Part of a small language model's weights.
Size: 20 layers, width 256, 4 heads of 64, MLP 768 tanh GELU, vocabulary 2506, 13.8M parameters.
Architecture: LayerNorm before each block, learned positions, tied embeddings.
Training: a variant of Muon for these matrices, 330M tokens, 10074 steps.
MLP neurons of a small language model. Each row is named by its layer, matrix (up: input weights) and neuron, and shows model dimensions 96-191. Each number is 50 + 15 x the weight over its row's rms, rounded and kept within 0 to 99.
Before each neuron's rows, "fires after" lists the tokens most often just before its 100 highest values on Wikipedia text that the model never trained on. A number after a token or word is its count.

fires after: "\n" 26, " P" 13, "==\n" 8, ")\n" 7, "-" 4
L5.up737:59 58 28 54 44 48 63 49 75 51 45 44 54 55 59 59 64 45 45 62 59 29 57 53 71 59 31 71 58 73 47 45 57 67 31 62 43 47 24 61 63 56 56 65 37 33 43 60 39 62 42 45 56 32 53 68 39 46 48 45 44 18 57 52 39 40 34 47 70 25 46 07 48 61 50 30 33 40 59 52 51 69 37 62 33 50 40 79 57 42 31 74 58 61 49 56

fires after: " At" 24, " N" 15, " Is" 14, "I" 8, " O" 6, " Port" 5
L8.up475:40 76 37 68 51 52 53 54 86 40 36 53 53 70 58 34 41 37 54 70 72 47 51 25 34 29 52 71 88 34 32 46 51 47 56 44 32 44 56 30 44 54 39 44 70 69 69 64 56 45 49 39 48 72 12 40 45 59 29 43 62 27 42 83 43 54 66 22 47 58 24 45 41 71 59 58 42 24 54 28 51 54 35 54 53 35 56 65 75 64 18 48 46 49 37 58

fires after: "1" 65, "9" 17, "8" 12
L16.up368:49 54 19 43 49 59 53 51 37 54 48 55 49 59 45 64 57 53 39 40 37 40 52 67 33 37 55 57 41 35 29 33 28 34 36 21 64 53 25 44 65 53 73 50 57 37 59 38 44 43 81 07 53 42 52 40 38 59 48 34 42 40 53 56 59 38 57 42 39 70 45 61 31 51 59 56 62 48 57 35 33 42 21 33 34 72 57 70 37 54 52 45 54 68 60 57

fires after: " |" 41, " " 25, "1" 9, "." 8, "2" 5, "l" 4
L14.up712:70 72 59 48 32 40 51 37 38 58 47 25 60 47 38 32 51 18 69 62 53 44 56 64 54 47 33 41 68 50 35 59 63 62 49 63 74 46 58 45 46 30 65 27 41 31 49 55 43 77 72 38 53 40 30 75 38 55 31 37 63 63 54 60 46 51 68 70 45 32 82 45 28 42 59 61 38 23 65 40 50 44 68 53 31 57 80 49 33 36 59 63 22 49 66 28

fires after: "9" 29, " B" 8, "8" 6, "b" 5, " suc" 4, " C" 4
L9.up35:53 62 64 62 34 43 60 77 34 66 54 61 57 38 74 85 34 66 34 56 32 18 43 52 38 47 31 47 42 50 14 56 40 44 25 53 30 53 54 49 56 48 55 40 32 67 71 47 48 49 59 35 55 56 58 54 48 66 56 70 35 55 30 55 59 28 70 41 80 63 71 47 34 63 58 57 79 69 62 33 44 55 33 55 40 42 33 46 51 63 44 18 38 58 49 52

fires after: " U" 22, " S" 20, " Am" 9, "A" 9, " s" 6, "S" 5
L5.up565:47 65 49 30 76 51 43 51 69 52 75 39 72 52 59 53 45 58 62 29 63 50 50 53 87 40 30 72 40 32 48 65 51 50 73 71 50 42 55 60 46 56 32 45 66 55 53 53 45 38 54 44 38 29 51 34 57 38 51 32 61 29 55 38 41 65 73 70 71 56 73 61 48 71 22 40 53 18 50 59 53 64 21 86 68 56 60 20 60 43 44 38 58 36 42 58

fires after: " F" 24, " for" 13, " f" 12, " in" 8, "F" 6, "f" 6
L5.up453:55 42 71 47 44 24 68 44 25 43 49 52 54 42 22 53 50 48 34 29 52 47 51 52 53 49 68 47 53 50 37 80 46 49 62 49 49 40 44 63 65 58 46 41 38 69 77 43 54 61 54 75 48 53 48 45 27 54 54 54 37 32 49 59 77 60 76 42 43 20 37 40 36 50 42 48 88 29 56 83 31 38 53 52 55 54 55 61 40 62 22 65 42 60 46 49

fires after: " d" 22, " D" 16, " L" 12, " p" 7, "h" 6
L9.up89:68 67 46 56 46 55 29 31 54 31 51 39 48 54 54 55 68 29 44 49 82 44 42 11 29 33 67 55 28 21 46 37 37 65 50 35 61 56 63 58 60 41 46 22 52 79 60 44 24 64 58 55 55 57 25 23 49 32 71 33 81 65 56 78 58 48 32 32 69 48 48 44 74 37 41 54 33 48 49 26 23 32 70 37 08 45 80 52 30 55 46 63 59 57 34 57

fires after: " Mar" 17, "av" 11, " num" 7, " Bas" 5, "am" 5, " M" 5
L9.up357:52 45 52 43 23 25 61 24 48 56 62 23 83 36 48 38 50 82 67 46 76 58 38 58 53 53 49 44 39 41 35 75 78 79 75 31 56 67 45 21 65 59 70 43 53 45 56 07 29 34 50 35 37 28 78 36 53 44 60 58 84 31 52 59 67 38 85 61 49 39 46 65 37 39 30 34 62 51 49 57 51 65 35 62 63 83 58 41 76 54 61 56 56 66 43 43

fires after: "-" 26, " un" 10, " re" 8, "f" 6
L11.up607:43 35 40 65 59 68 69 56 45 24 52 43 74 63 63 51 54 53 40 43 62 72 47 39 70 30 73 39 71 42 47 51 39 51 59 47 56 32 31 38 57 66 51 74 72 62 57 29 59 66 63 87 58 55 79 54 44 56 51 51 54 20 52 52 55 52 62 58 53 54 57 40 53 21 46 55 42 80 61 66 65 46 48 23 35 32 57 53 45 95 34 51 53 39 29 45

fires after: " |" 85, "|" 10
L3.up430:62 57 60 45 44 65 28 39 49 70 34 55 35 48 31 70 51 60 74 55 67 63 82 41 38 52 61 33 71 57 62 32 29 44 84 75 62 61 44 45 37 74 34 52 42 76 54 39 45 56 40 39 41 58 59 63 28 51 49 56 57 40 53 39 44 45 54 63 52 16 50 27 47 50 63 32 42 34 41 48 68 59 50 70 58 13 47 44 46 40 47 50 44 71 39 58

fires after: " d" 22, " p" 8, " s" 6, " F" 5, " se" 5, "ond" 4
L8.up677:62 56 27 50 50 54 40 27 56 43 30 64 65 22 77 57 33 51 50 49 34 32 51 43 58 62 63 83 52 62 24 43 48 51 51 44 63 75 57 41 56 57 15 60 58 44 58 97 46 44 72 43 47 46 60 44 62 44 28 57 52 60 50 59 68 71 48 40 49 15 71 48 43 14 45 66 20 60 62 44 53 44 50 54 63 34 41 82 71 54 31 53 57 49 46 58

fires after: " p" 19, " J" 18, " s" 14, " S" 13, " j" 10, " M" 5
L6.up647:41 59 64 36 42 54 41 60 42 30 49 41 42 65 69 45 34 66 73 17 77 35 67 38 73 54 42 51 62 62 37 30 34 42 28 59 45 61 29 65 67 47 56 78 73 52 59 76 33 58 59 50 54 61 49 54 59 32 32 31 51 64 48 50 37 40 59 60 66 25 49 34 42 64 35 35 36 71 64 25 59 61 26 65 61 65 32 74 55 29 09 62 60 60 26 60

fires after: " s" 39, " m" 14, "rag" 5, " S" 4, " comm" 4, "M" 4
L6.up467:25 44 49 37 56 24 43 35 57 52 56 51 56 32 46 59 48 66 47 45 60 65 34 55 50 37 42 52 51 72 66 59 35 50 45 65 87 46 70 47 50 56 23 50 50 74 31 33 23 55 56 54 43 39 37 54 54 43 31 35 79 49 59 62 47 71 40 34 51 35 30 45 71 40 34 28 33 29 50 57 56 52 52 40 64 33 64 43 59 39 41 44 70 68 32 49

fires after: " c" 19, " C" 13, " Ch" 9, "-" 6, "C" 5, " l" 5
L5.up637:36 69 30 70 41 58 49 63 52 54 34 58 65 69 37 34 56 52 30 38 45 59 65 39 52 54 25 50 61 29 36 71 83 53 57 50 71 72 37 48 38 44 39 64 52 36 75 47 32 55 60 44 49 54 73 44 28 61 52 74 41 58 42 00 53 61 46 40 48 55 51 42 43 28 58 43 50 43 27 31 60 43 51 41 51 27 60 32 62 59 29 45 31 71 35 56

fires after: " p" 25, "p" 10, " ob" 10, " exp" 5
L8.up587:62 71 66 65 44 40 54 66 44 80 47 44 69 17 59 99 48 35 70 44 64 41 56 57 47 49 69 23 33 56 64 23 49 39 38 72 76 48 55 38 66 57 46 52 24 74 59 65 53 48 58 39 40 57 45 43 63 63 48 51 39 22 51 46 68 79 67 54 39 55 57 51 76 52 36 35 26 47 52 38 50 28 54 41 37 43 59 39 81 38 34 61 60 18 34 67

fires after: " c" 21, " ent" 12, " w" 8, " W" 8, " v" 5, " inv" 5
L8.up615:43 54 28 63 50 43 40 70 38 35 67 59 59 55 66 52 37 16 28 39 74 19 61 29 47 29 53 41 33 43 52 37 75 41 52 15 54 58 35 65 52 60 45 54 28 66 35 41 28 63 49 92 47 30 77 36 68 63 53 64 66 40 50 62 42 44 49 21 55 47 31 55 61 82 32 49 49 75 58 45 42 35 38 65 45 27 32 10 66 63 21 71 94 44 57 46

fires after: "-" 22, " on" 10, " D" 8, "R" 7, ")\n" 4, " |" 4
L6.up27:77 59 40 88 61 65 44 34 72 58 69 61 57 40 45 79 71 54 70 69 39 61 33 31 17 54 68 39 51 31 46 50 37 38 41 64 61 16 30 38 46 28 31 38 49 51 59 41 55 57 48 55 54 50 71 54 41 41 25 72 44 34 97 49 58 46 44 19 66 56 49 63 28 53 44 71 36 39 52 24 54 63 28 20 56 18 56 40 41 68 49 60 61 59 35 48

fires after: " as" 16, " U" 14, " Lab" 10, " As" 5, " Bas" 4, " After" 4
L8.up94:74 49 28 60 60 52 54 44 59 44 59 10 61 47 35 15 35 94 66 54 70 67 64 35 35 30 65 48 53 69 75 64 61 81 69 73 44 51 33 40 64 60 49 43 31 52 45 40 29 24 55 47 49 67 36 39 62 39 75 69 42 52 51 28 56 40 71 50 82 42 35 47 48 93 54 65 69 40 28 25 38 58 19 66 49 55 57 54 22 49 37 46 45 78 53 68

fires after: " t" 21, " T" 21, " f" 11, " s" 5, " gu" 4
L8.up594:42 31 60 38 39 39 45 15 27 27 69 43 55 51 44 37 55 42 55 34 35 41 44 40 61 74 54 64 70 52 62 42 59 63 64 45 76 76 51 59 76 43 66 29 48 38 47 76 42 41 37 36 39 36 56 68 47 39 38 64 53 31 56 39 82 51 52 44 50 27 79 42 52 53 47 65 54 38 26 43 42 53 75 38 34 32 20 45 24 60 23 44 38 86 22 61

fires after: " G" 24, " g" 24, " Cl" 4
L6.up623:44 68 51 59 52 69 82 43 48 40 68 38 16 46 32 31 46 63 52 38 45 34 66 44 54 35 48 38 38 43 40 48 39 54 39 39 39 54 65 47 66 50 63 34 56 60 67 58 40 38 67 68 48 68 71 40 34 61 58 89 76 27 31 28 53 71 68 44 74 82 73 55 94 51 49 40 56 46 46 48 41 34 34 51 36 85 42 54 48 45 36 54 36 44 47 49

fires after: " f" 29, "f" 10, " beh" 5, "c" 4, "irc" 4, " aff" 4
L8.up241:62 54 59 23 57 23 41 44 45 30 42 75 32 53 30 57 52 62 14 49 35 52 59 44 31 60 33 62 69 35 64 47 53 40 81 41 24 35 65 46 48 72 76 28 45 44 52 28 69 38 44 75 58 71 54 56 40 55 47 46 60 28 38 48 52 38 34 49 53 37 20 44 51 39 46 52 61 37 39 59 42 59 44 66 38 77 46 53 49 23 39 71 59 30 45 58

fires after: "2" 43, " " 38, " |" 6, "." 4
L16.up332:27 35 27 57 77 33 54 69 57 65 35 33 38 27 35 55 49 48 29 54 66 38 58 50 54 46 45 52 28 69 59 43 69 51 60 28 53 60 50 42 44 42 28 47 58 60 48 42 38 48 48 67 58 30 69 72 57 40 57 74 69 68 27 57 71 49 55 57 65 54 62 48 58 24 77 49 55 33 29 45 27 31 33 36 34 58 54 51 38 41 63 65 65 61 33 50

fires after: " " 32, " (" 13, "–" 10, "." 9, "|" 8, "2" 4
L16.up61:19 53 60 21 62 66 66 66 55 68 25 39 25 38 20 71 47 47 27 42 45 40 47 73 45 46 28 72 35 64 40 64 50 35 16 45 61 57 39 49 77 30 62 39 63 26 44 38 38 48 59 76 39 48 54 66 55 39 35 33 63 52 54 34 27 25 69 69 73 51 63 51 53 31 49 52 32 22 43 44 40 50 24 55 48 46 63 65 57 47 50 61 39 70 46 62

fires after: " p" 26, " ob" 7, " Pro" 7, "m" 6, "os" 6
L8.up467:39 38 50 78 12 38 39 42 73 63 22 35 44 45 50 67 42 59 30 60 43 43 38 64 69 52 47 58 61 72 68 57 68 51 28 52 66 30 56 52 52 19 70 61 53 64 60 76 36 46 50 46 45 67 64 37 22 56 65 51 65 08 54 52 48 46 36 61 46 73 20 64 49 56 59 10 38 68 32 28 41 38 54 29 43 44 47 66 58 54 18 55 57 59 36 81

fires after: " m" 29, " num" 7, " F" 7, " M" 7, "im" 6
L14.up730:46 23 75 37 51 54 61 39 53 51 63 43 41 51 54 59 49 57 41 46 31 58 42 52 28 41 60 13 30 79 38 35 62 85 71 60 52 32 62 79 44 51 78 43 43 41 65 25 37 48 61 53 62 20 78 80 51 40 56 54 63 25 43 57 55 54 80 25 61 47 44 46 47 43 58 37 69 55 26 56 56 47 43 20 26 85 35 66 89 53 31 61 59 68 37 58

fires after: "==" 16, " larg" 10, "ic" 7, "===" 7, " fl" 6, "iv" 5
L8.up289:61 36 33 47 41 40 76 47 78 38 68 67 71 66 26 65 48 61 39 28 15 42 54 61 62 45 59 60 61 47 63 32 34 60 38 53 52 47 67 33 63 60 39 58 17 52 29 39 39 64 30 39 69 56 45 55 41 68 52 38 74 67 52 55 62 14 33 69 46 33 41 39 55 48 38 53 36 48 57 33 68 42 29 39 41 44 71 37 51 55 47 59 69 44 56 48

fires after: "r" 23, " ar" 11, "ur" 6, " Ar" 5, " sur" 5
L10.up178:58 39 49 28 60 59 45 49 53 50 45 26 36 77 43 60 49 56 67 53 42 44 60 35 69 58 45 48 36 66 44 58 43 57 56 35 36 64 50 50 37 68 32 17 38 56 70 36 09 56 68 59 38 50 66 73 68 41 39 45 78 49 34 57 63 33 62 40 49 60 51 30 80 61 58 43 58 28 45 44 62 50 46 20 57 59 47 70 65 64 54 34 47 69 50 46

fires after: " T" 15, " W" 13, " R" 8, " B" 6, " t" 5, " St" 5
L9.up511:20 25 54 51 52 56 51 27 50 44 52 65 50 67 57 29 60 54 73 51 58 39 44 46 42 56 69 75 46 86 68 48 56 59 71 42 67 62 60 45 44 53 52 48 53 75 66 59 40 45 30 60 22 51 62 61 70 66 59 56 25 48 63 67 55 80 58 35 67 49 39 14 41 68 69 67 54 28 13 61 44 47 33 62 52 70 25 28 72 59 35 47 62 61 32 71

fires after: " C" 29, "C" 17, " M" 5, " T" 4, "O" 4, "S" 4
L5.up640:58 68 41 32 39 49 63 48 33 54 00 22 40 43 52 63 49 47 75 29 68 47 42 41 47 57 70 59 37 29 53 39 29 49 52 65 31 65 62 43 31 45 66 45 65 56 30 50 54 45 78 62 38 60 42 49 41 64 55 61 53 34 55 32 53 44 50 39 33 38 28 56 51 47 50 39 66 52 60 62 53 55 47 55 28 84 31 52 47 82 42 09 44 57 41 38

fires after: "==" 11, " (" 10, ".\n\n" 10, "==\n" 9, "===" 8, " \"" 7
L4.up502:68 67 31 45 34 63 56 48 52 40 42 57 55 73 33 59 62 67 26 49 26 66 69 50 73 15 43 51 78 45 48 34 48 65 51 41 31 34 52 29 27 51 75 76 53 49 46 33 63 63 71 53 70 51 56 50 47 49 42 74 60 42 59 67 40 42 61 63 87 55 44 53 39 52 22 40 49 42 55 41 47 48 20 65 29 59 71 48 48 36 43 43 59 49 53 48

fires after: " " 46, " C" 5, " at" 5
L16.up306:30 40 41 22 48 66 48 05 49 50 50 27 68 68 61 33 40 31 59 64 49 42 54 35 51 51 61 50 38 80 53 21 49 53 16 32 52 49 54 60 53 30 29 66 45 27 29 70 69 38 69 53 48 48 63 46 61 60 51 81 66 61 48 77 66 45 66 63 55 82 41 50 57 68 63 44 43 57 68 31 32 55 52 37 62 64 30 55 25 50 47 54 48 99 34 30

fires after: "2" 21, " San" 12, " University" 7, " M" 5, "ur" 5, "i" 5
L11.up457:42 71 49 55 42 54 43 42 51 50 57 44 49 29 59 42 33 32 57 53 27 47 69 40 69 71 44 65 36 42 40 48 92 30 79 67 78 37 44 44 10 36 42 56 52 67 50 48 62 06 56 61 31 63 65 47 55 37 23 48 11 58 32 63 52 51 69 62 68 40 27 65 40 52 50 68 42 51 35 41 52 41 31 64 30 78 55 54 47 71 43 54 35 51 48 74

fires after: " " 22, " the" 13, " m" 7, " Con" 6, " con" 5, " The" 5
L9.up61:38 66 50 30 54 49 45 25 34 33 35 67 42 56 51 23 29 60 57 36 71 16 38 58 46 52 18 57 60 54 18 30 77 59 29 36 64 50 41 10 39 34 53 63 58 32 29 41 59 53 47 59 31 43 28 45 48 45 66 82 25 36 46 77 51 71 87 65 57 65 75 33 54 31 25 31 43 43 62 67 34 32 52 43 74 49 36 53 35 68 45 42 33 80 54 32

fires after: " C" 14, " res" 11, " c" 10, " Ab" 8, " pol" 6, "ro" 5
L9.up270:35 43 41 72 54 65 32 59 30 33 30 56 23 86 45 51 35 36 71 62 56 49 72 55 59 59 35 61 53 23 72 55 50 39 53 39 60 59 87 65 49 36 25 44 58 60 37 45 34 42 53 29 49 45 69 39 48 49 72 97 37 62 50 50 61 32 43 39 78 39 32 75 49 24 31 62 41 46 38 57 68 62 27 23 33 71 42 45 61 40 41 65 27 64 74 58

fires after: "\n" 68, ";\n" 8, ")\n" 4
L4.up418:60 45 55 61 43 44 56 38 67 69 45 56 19 59 53 69 37 50 32 63 38 24 50 24 53 61 63 59 57 46 45 37 36 52 64 35 73 65 58 51 60 56 34 68 38 48 27 52 34 58 44 45 31 69 53 43 72 35 57 51 49 21 51 31 48 61 39 36 64 22 57 39 42 76 39 51 40 37 37 62 47 71 66 79 63 53 42 63 67 30 15 50 27 57 56 37

fires after: " (" 25, " \"" 17, "\n" 10, "===" 4
L5.up501:73 48 45 41 53 42 48 63 72 75 34 35 53 62 43 37 80 75 58 50 46 43 51 53 76 42 51 51 48 42 23 20 28 77 37 45 42 60 55 54 74 42 58 49 52 31 60 64 35 68 40 34 75 31 65 28 24 63 44 44 57 62 65 70 26 23 62 55 73 30 32 65 27 32 43 51 59 69 63 55 39 45 48 31 58 70 77 57 55 36 65 56 75 37 47 49

fires after: " (" 55, " \"" 11, "(" 4
L8.up547:65 47 42 53 55 65 63 75 49 53 27 53 86 57 40 54 59 52 15 28 59 60 61 59 54 41 39 45 23 50 44 31 28 68 51 45 50 43 49 32 76 78 59 61 60 47 73 65 37 55 16 34 42 36 55 46 36 57 19 49 69 69 45 49 27 34 49 60 68 34 49 61 68 42 31 56 47 56 50 83 68 40 43 44 41 72 33 31 64 37 52 60 56 40 46 38

fires after: "-" 39, " and" 16, "D" 5, "R" 5, "/" 4, " &" 4
L11.up464:53 48 54 28 40 43 46 33 26 78 59 49 64 67 47 46 77 67 71 70 32 28 33 49 55 34 40 47 64 77 32 18 50 90 49 39 49 58 81 61 59 43 58 38 54 63 73 37 66 52 59 54 25 29 54 67 42 51 49 51 65 32 36 51 37 52 77 25 72 62 41 44 50 25 60 47 33 57 51 53 42 42 61 74 41 40 44 54 62 70 68 33 56 70 61 51

fires after: " C" 15, " m" 11, " M" 8, " res" 8, " c" 5, " K" 4
L12.up294:55 65 49 52 42 59 41 60 53 65 12 38 27 79 35 47 68 39 54 55 38 46 26 42 49 68 58 64 49 38 37 42 31 52 23 51 72 60 54 84 52 26 35 61 36 61 37 20 53 30 48 41 40 41 49 35 65 31 64 70 64 43 42 65 56 21 43 59 45 57 38 17 46 48 34 45 40 39 64 49 68 77 40 69 46 39 62 38 64 77 70 34 60 67 49 59

fires after: " R" 23, " C" 12, " the" 10, "cc" 8, " M" 8, " acc" 7
L6.up629:62 50 40 74 15 56 43 50 35 59 46 15 52 58 56 72 41 81 58 54 78 46 41 71 60 56 58 49 42 20 70 64 51 46 62 69 32 62 60 53 58 36 43 74 57 47 55 59 60 59 44 47 57 56 43 50 47 56 58 71 38 44 45 61 45 87 43 40 52 45 62 35 73 48 39 56 71 36 56 41 62 34 61 53 36 58 67 79 51 63 35 44 39 67 71 17

fires after: " d" 25, " c" 16, " D" 11, " C" 5, " Grand" 4, " un" 4
L8.up560:63 45 24 42 32 69 68 68 54 47 75 69 31 49 47 50 65 41 38 40 53 42 39 51 43 59 54 44 67 49 45 29 42 79 46 27 91 51 52 57 53 27 49 69 70 62 52 44 38 55 37 72 45 61 55 59 25 47 52 71 34 53 38 20 34 44 62 60 62 62 56 34 62 29 62 40 72 50 48 20 48 36 44 31 43 41 44 38 63 79 65 32 67 52 74 58

fires after: "-" 16, " un" 12, " h" 11, " qu" 4, " \"" 4, " H" 4
L12.up662:50 58 32 73 49 71 81 65 48 73 50 38 49 57 39 39 38 55 68 37 43 47 51 58 64 56 62 50 41 54 79 69 34 27 30 40 48 38 48 66 42 40 36 54 73 77 79 42 68 45 29 93 73 27 55 64 63 48 32 34 38 36 27 55 56 42 64 80 51 66 52 44 68 50 59 47 53 44 75 52 30 54 56 31 50 51 16 48 63 79 71 60 60 56 53 42

fires after: " S" 23, " ." 20, " s" 12, " the" 6
L8.up532:56 52 64 69 45 17 58 28 64 73 70 41 60 41 65 81 41 51 47 38 53 46 61 40 28 50 29 49 58 60 35 49 47 56 57 60 73 43 38 27 36 53 18 50 42 47 59 63 29 60 87 23 43 00 38 49 46 81 62 13 45 43 71 60 43 35 57 49 55 50 32 50 63 62 46 52 38 39 53 16 46 28 60 73 66 40 59 62 44 29 41 71 68 50 53 58

fires after: " |" 48, " M" 4, "d" 4
L14.up41:46 41 87 25 27 68 05 50 41 53 43 25 60 52 32 56 27 55 65 71 70 44 59 40 55 40 46 53 42 44 49 50 52 69 52 70 40 40 46 66 69 42 30 56 73 22 35 37 70 65 45 66 53 41 37 42 60 40 33 41 34 48 42 91 48 37 48 45 79 47 84 56 37 57 67 41 56 45 40 56 49 69 45 24 24 47 67 39 49 56 65 63 32 50 71 66

fires after: " St" 17, " f" 10, " F" 10, " sp" 6, " S" 5, "-" 5
L14.up750:58 70 53 62 41 71 64 44 57 62 49 45 38 42 64 61 35 53 40 40 37 49 73 37 54 63 61 86 46 50 27 30 51 66 07 48 62 69 44 50 35 39 41 46 41 48 57 64 66 65 50 51 45 45 47 73 36 46 43 33 34 52 53 57 32 26 61 40 60 41 26 41 78 36 31 51 10 54 45 47 40 67 64 83 32 20 28 50 50 40 41 26 82 66 58 62

fires after: " U" 17, " v" 14, "S" 7, " al" 7, "N" 7, " and" 6
L8.up681:26 69 40 48 41 26 42 39 22 60 56 32 54 60 50 67 36 69 50 19 90 47 31 39 66 48 30 57 56 31 38 58 39 61 74 85 39 55 57 53 47 58 84 71 32 73 47 45 47 30 50 85 33 65 29 51 46 27 44 31 47 49 43 50 50 68 72 39 63 52 61 80 70 86 44 39 54 63 38 23 41 52 51 40 64 50 64 62 55 65 62 45 65 45 45 40

fires after: " G" 24, " al" 14, " l" 11, " N" 8, " n" 7, " Ant" 5
L9.up409:49 77 66 52 49 56 55 43 49 43 52 40 53 30 43 52 50 37 66 54 72 31 70 59 71 27 45 66 51 53 32 50 44 34 53 78 37 63 55 50 36 39 44 25 46 54 41 33 50 59 52 62 58 65 79 55 63 40 40 20 89 60 25 40 56 82 29 12 61 46 80 53 80 71 68 19 53 20 33 18 40 46 35 29 47 65 36 58 31 42 40 70 52 41 46 51

fires after: " m" 21, " s" 13, "E" 8, "m" 6, " pol" 6
L12.up277:37 68 80 70 44 68 39 54 53 75 68 67 32 36 57 47 73 48 58 52 37 52 77 60 87 81 49 71 48 55 34 30 58 26 61 29 46 38 46 57 40 38 42 71 41 61 33 52 57 49 60 54 46 70 55 51 53 45 43 65 35 19 29 45 55 52 84 59 24 55 53 69 26 50 67 64 69 34 63 73 52 43 52 72 16 70 60 51 52 75 35 62 45 60 61 20

fires after: " w" 24, "w" 14, " W" 12, " c" 7, "W" 6
L8.up41:38 65 32 27 66 28 51 54 11 51 70 42 54 40 51 29 36 16 52 44 47 51 56 52 68 50 45 48 07 28 52 36 60 43 64 36 32 30 38 48 62 38 56 73 20 77 62 64 46 62 73 50 86 19 51 62 52 50 29 46 59 21 64 65 55 62 67 29 54 46 62 43 42 37 39 76 61 41 52 40 52 52 55 61 37 54 50 48 49 81 31 43 83 75 46 80

fires after: " (" 42, "\n" 8, " \"" 8, " " 7, " or" 5, "\n\n" 4
L6.up28:58 54 36 42 65 56 38 23 36 39 58 52 46 45 44 42 63 49 40 47 44 23 61 46 88 69 43 47 54 37 58 54 56 55 55 35 49 38 58 50 63 42 31 51 63 55 73 59 57 42 57 44 60 35 40 41 36 57 40 41 47 67 31 56 64 06 88 55 88 48 49 64 60 47 53 52 33 68 64 38 17 36 39 48 67 57 63 81 47 51 61 60 76 52 61 30

fires after: " m" 19, " Ant" 10, "m" 9, "em" 9, " U" 5, " n" 5
L11.up234:50 56 31 56 35 68 63 28 49 41 56 57 56 52 68 47 55 70 59 34 72 47 62 59 84 66 30 57 49 54 43 47 59 20 65 39 39 42 47 38 52 23 68 46 54 21 50 51 43 35 42 35 60 47 35 37 38 24 51 66 48 41 58 70 62 53 96 51 24 24 32 49 21 43 52 83 61 51 25 79 78 40 49 19 48 62 24 34 43 67 13 61 54 40 48 44

fires after: " d" 15, " R" 12, " Fl" 10, " D" 7, " r" 5, "R" 5
L5.up150:45 69 53 76 24 72 50 47 47 74 62 53 54 60 66 52 37 57 51 75 68 47 38 34 20 37 68 48 52 57 37 65 37 62 31 60 30 44 66 86 72 76 39 35 63 54 51 50 36 48 58 49 35 44 42 56 41 51 49 66 52 60 67 58 44 52 29 38 79 59 49 57 49 38 56 63 73 45 53 12 49 25 49 42 50 31 46 50 76 39 43 25 52 29 31 26

fires after: " s" 24, " sp" 17, " S" 17, " Mar" 10
L9.up481:49 27 54 56 53 59 66 56 36 66 48 20 54 69 72 58 73 59 38 52 53 62 38 36 37 50 52 74 12 46 19 63 61 72 44 34 26 45 51 41 73 59 22 38 60 67 38 57 73 31 54 49 48 21 26 63 46 68 49 46 53 31 26 44 45 26 77 39 60 54 56 47 67 57 42 56 51 45 37 63 42 59 40 85 31 55 34 40 50 57 63 29 53 56 49 43

fires after: " C" 25, " c" 23, " d" 11, "sp" 6, " ex" 5, "p" 4
L8.up248:58 71 34 51 45 41 35 61 24 41 42 65 55 55 52 59 34 63 39 54 51 60 51 39 48 48 32 57 58 29 43 35 61 29 47 46 82 73 68 44 48 57 65 68 57 65 45 54 42 51 84 56 60 58 76 53 25 42 48 40 20 37 63 26 38 33 48 34 38 43 38 52 35 67 40 59 30 33 49 61 19 66 56 57 48 31 48 49 51 44 43 60 66 59 66 77

fires after: " S" 19, "," 11, " cons" 8, " s" 7, " en" 6, " Sil" 5
L9.up568:47 42 54 46 61 66 32 56 44 44 31 23 38 46 47 61 39 69 43 40 65 40 36 27 62 54 55 22 49 67 31 45 60 74 68 72 32 53 45 41 57 57 59 42 68 63 62 52 39 52 40 57 37 34 33 26 47 58 39 35 70 37 50 62 65 31 48 59 51 67 72 19 76 55 24 45 56 47 50 53 72 29 57 85 32 68 53 42 53 30 54 29 40 68 51 53

fires after: "-" 47, "|" 18, "\n" 9, " est" 5
L5.up277:48 33 54 58 42 74 37 55 27 67 51 55 29 53 51 73 31 44 38 63 76 67 62 28 26 57 44 15 62 43 46 48 29 68 55 69 53 62 28 45 35 55 45 65 65 74 62 42 51 63 27 39 32 49 30 27 55 50 47 59 69 53 38 28 50 64 46 39 70 48 34 29 36 51 65 51 11 08 37 47 69 59 45 71 62 63 35 26 67 42 50 45 70 50 48 59

fires after: ".\n\n" 20, " (" 19, "==\n" 10, "===" 7, "==\n\n" 6, " ==\n" 5
L5.up101:60 47 29 58 54 58 74 37 59 65 52 43 25 67 39 44 66 64 30 42 51 62 59 50 79 47 48 61 72 25 30 40 24 41 31 61 54 42 59 61 52 58 52 56 40 43 53 68 65 46 44 29 30 46 62 61 30 84 40 37 46 50 59 57 51 37 49 48 77 61 34 50 42 57 23 63 56 42 44 53 47 46 49 33 31 82 46 52 19 48 36 92 69 33 58 29

fires after: " m" 15, "m" 11, " sc" 10, " M" 8, "ib" 6
L11.up264:30 34 55 36 40 48 20 38 45 76 47 53 28 32 29 48 53 48 42 59 50 71 68 62 87 45 67 43 27 43 32 41 23 34 55 38 78 64 65 57 46 56 48 56 67 57 37 36 63 26 50 23 55 71 71 53 66 51 41 43 70 77 43 59 65 56 64 37 42 50 34 36 41 30 49 62 42 05 63 41 57 41 37 66 40 31 40 42 65 42 43 64 59 59 30 59